{"num_attention_heads": 3, "norm_eps": 1e-05, "qk_norm": false, "tie_word_embeddings": true, "init_std_up": 0.0319, "init_std_down": 0.0, "beta1": 0.93, "warmup_steps": 200}
MLP neurons of a small language model. Each row is named by its layer, matrix (up: input weights) and neuron, and shows model dimensions 32-127. Each number is 128 + 32 x the weight over its row's rms, rounded and kept within 0 to 255. Numbers have three digits each.
After each neuron's rows, "fires after" lists the tokens most often just before its 100 highest values on Wikipedia text that the model never trained on. A number after a token or word is its count.

L5.up47:117139092140087179134137141197129115132079164153164127106061079207138157100152064119117151142102103124079097125109167148140099108164150161102147145108203076125082142156125115141087145109142136052175147092138165123149116094142124105111165146098099101073142085118099159115101130154090095159
fires after: "\n" 100

L2.up180:132151134083129142082115127143147106102136156082208157104116140138099128129127108145158074140155124098093104135158198133139187122104105087112130137089133125135174160066140093113135149152087105138099143123091073161081144177128109092107172109155116111122165124117099134169140128107109095163
fires after: "s" 45, "al" 10, " An" 8, "S" 7, " A" 5

L6.up342:089102143126142171123156060130162093127118144043143120111142122177128100111184130207141166167164141132075129144156107141135167149064146154144097182127127143085102116126158193144198095100114068076095123115111063130125133145149164107148140106123106088114093131113145141157122148147108138222
fires after: " a" 22, " A" 12, " an" 7, " O" 6, "s" 6, "A" 5

L8.up526:115088120116117126108086106100113134130106114143180087123104180089103127113129118143207112076167132141108126070063129106186204110097160071112066150092224180226120132119094091094140088148136136117165115122137194151134136120161157126158153087109127095144111146116153119118087137130110128158
fires after: "1" 24, "0" 12, "9" 9, "8" 9, "2" 7

L3.up559:074118120130079143138150188171132109118147127080179109046095117125120165191118063137069185197161125148195109193170103147112131115103118114148148043156140178126101103135168086094124072132117108150122086100115186141153157142110128118150133118141123163130148111165167105085118145162094170142
fires after: " " 46, " re" 5

L11.up587:080074046091091141127151122100064115173113140135156126082074113132133132198153086078197117135141165126185138120110115117171156115067141141117144088128153098130128084131126094109150101194129112084149066104153219119096066145093138099107167075103104101119127153113158134141163099122097098118
fires after: " " 54, " |" 5

L12.up177:077127174126078123154092143148157107116132096116155085180133152168142127104151135072108189104141102115127138178187130148105116059083094118081108131115142194185150092128172119133125122135168188171130159116126165129150150180146135116125130092139096190099145057086132101178097081086155154126
fires after: " " 52, " (" 26

L8.up635:117162198136132122156140134123153123190154110161138135091133102178153105130105107157104128133060135085046166141156103085122111125103050148135200123130175105155139100137127117117078130142148197082136150107119185102154199166098095099169116137088129198106143080063103182140108126133139091181
fires after: "\n" 93

L2.up11:124151181176096143114108108100161126147082133148153162077131035185112143126123154178148185130111129088094136082132141142091174116102109119105115181144125128098173112137148152102127107134158159162087141146188123122107225174126094100095170123099117087161103110120143123131199152131129167126
fires after: " (" 22, "\n" 22, " \"" 4, "==" 4

L3.up200:091152131096104116062170123184145169162112145152167076186099136111093144113132126155140125119131063115131126176183070118127122089156084066093182094178145129162131170141137135102111113098083172136122140103123137166090170176136177143127166140086157100114138168114184104126107144184158170154
fires after: " " 64, "\n" 5, " |" 4

L3.up759:116124101096102132139174129117142119161161071143153112127149087197152154124100151097140158091145154139107116159101151091155118137141152136136140068132132127113109142117144121107138173100100107100113143160127060178149156135095171140104111090139114111129100086098083168081170077075141158191
fires after: "0" 17, "4" 15, "1" 10, "2" 10, "5" 10, "3" 10

L7.up672:113147063136103093141177087121133105208106122104158116120138192098111120122145134025185141116108120161150097100091120108096182121126148127118079130106120145088127134138069088147125161176116181128115192110133170176185174156112142132170098119127095106147133088132190137134161088131103157089
fires after: "9" 12, "6" 11, "5" 10, "7" 10, "3" 9, "2" 7

L5.up633:118157150102168093153118104106164136140127128108064073101175100129102131091120106140119108185114114110083106127095131107109151157142208128178129168069144131100137093074165119126102070074101143119078148145162164158186169112157160148146140131090149104100176116113155160144144097104119102139
fires after: "0" 20, "1" 20, "2" 8, "th" 7, "7" 5

L2.up200:125116172103119094127136105143146117145024109165160117128061108176160122117077091132131209168145146104094112167162076145080166103165140121174130054142152110182120152137098112124135106124105167192157060095132095200146154114126177128188111099133176114099112164123151125145098128143081168128
fires after: "." 23, " in" 20, "," 16, " for" 8, " " 7

L8.up655:096160128167117152132127113113106132133157160076128176106071090165106124101094102200121120157144189125148135161175122115086117123119182135139146144059194142107172100138141160132144148116083163146153139154138068155150080113036167133097137138152149117119134135169158118137078076109130137120
fires after: " " 59, " |" 5, "9" 5, "'" 4, " (" 4

L8.up98:123136102135142165104181145104093093134100143135099167071138152149134137120174060121087066141149151150102131124077088103103160101106164181108119116068167137139108134065130137150153138172129146141142195131125092134146082159127180097193092116099074078161101143143136071101095127144088127142
fires after: " a" 46, " " 16, "," 8, " A" 5

L2.up38:114172134147173113122156132145112126149154104125115132114130086139082119179170150104117120105135105126157092145086145046114154197185068052121129096102185138130149118141127135119221208130095122117111099119105131194142190167185157094126110087129117113135074109163179171110073110166149132142
fires after: "0" 29, "9" 22, "2" 11, "1" 8, " " 4

L6.up302:058119131148109138172084177159150147181153118118107143133122089148159133160104155138086129206073153080125182174066112100140058086143126178153132122108146129110089124158147143165055089171163141095111148147139145152131083129097110060136109145113117095148162104108155088032077077108114090129
fires after: "\n" 76

L3.up353:090143125136153135104139084156140125193104140087201088156141097127089172120133152096056120122128190173132112118111135160106110146130139067088100079140127102162147100138116157125135086190114176188151133058084164146129099096075107153164142119204178123132123137139149130080119132132100112114
fires after: " to" 34, " in" 13, " In" 7, " re" 7, " Fe" 4, " def" 4

L2.up73:070116075090157121096126069124132146138084168144097075189203084151116171159125151091187149115053194116117160122083084103142204136144105111157085135126192109163133170126138110109153096107067128121075097109192134138073128147088116162072117123114178137138156137127143161187106122077089111167
fires after: "1" 23, "2" 16, "li" 7, "vi" 5, " the" 5

L3.up40:142097158142161041162093144118142170164075095119145144114129106172123077153114122166176129138103145080140129161147125166055139110105129143135135119176127131087161105074126148135131068152110179192134179125145082164135136158132190097061108104122154162112160110142158170170119125139100099163
fires after: " " 39, "-" 14, " (" 8, "F" 6, " F" 4, " \"" 4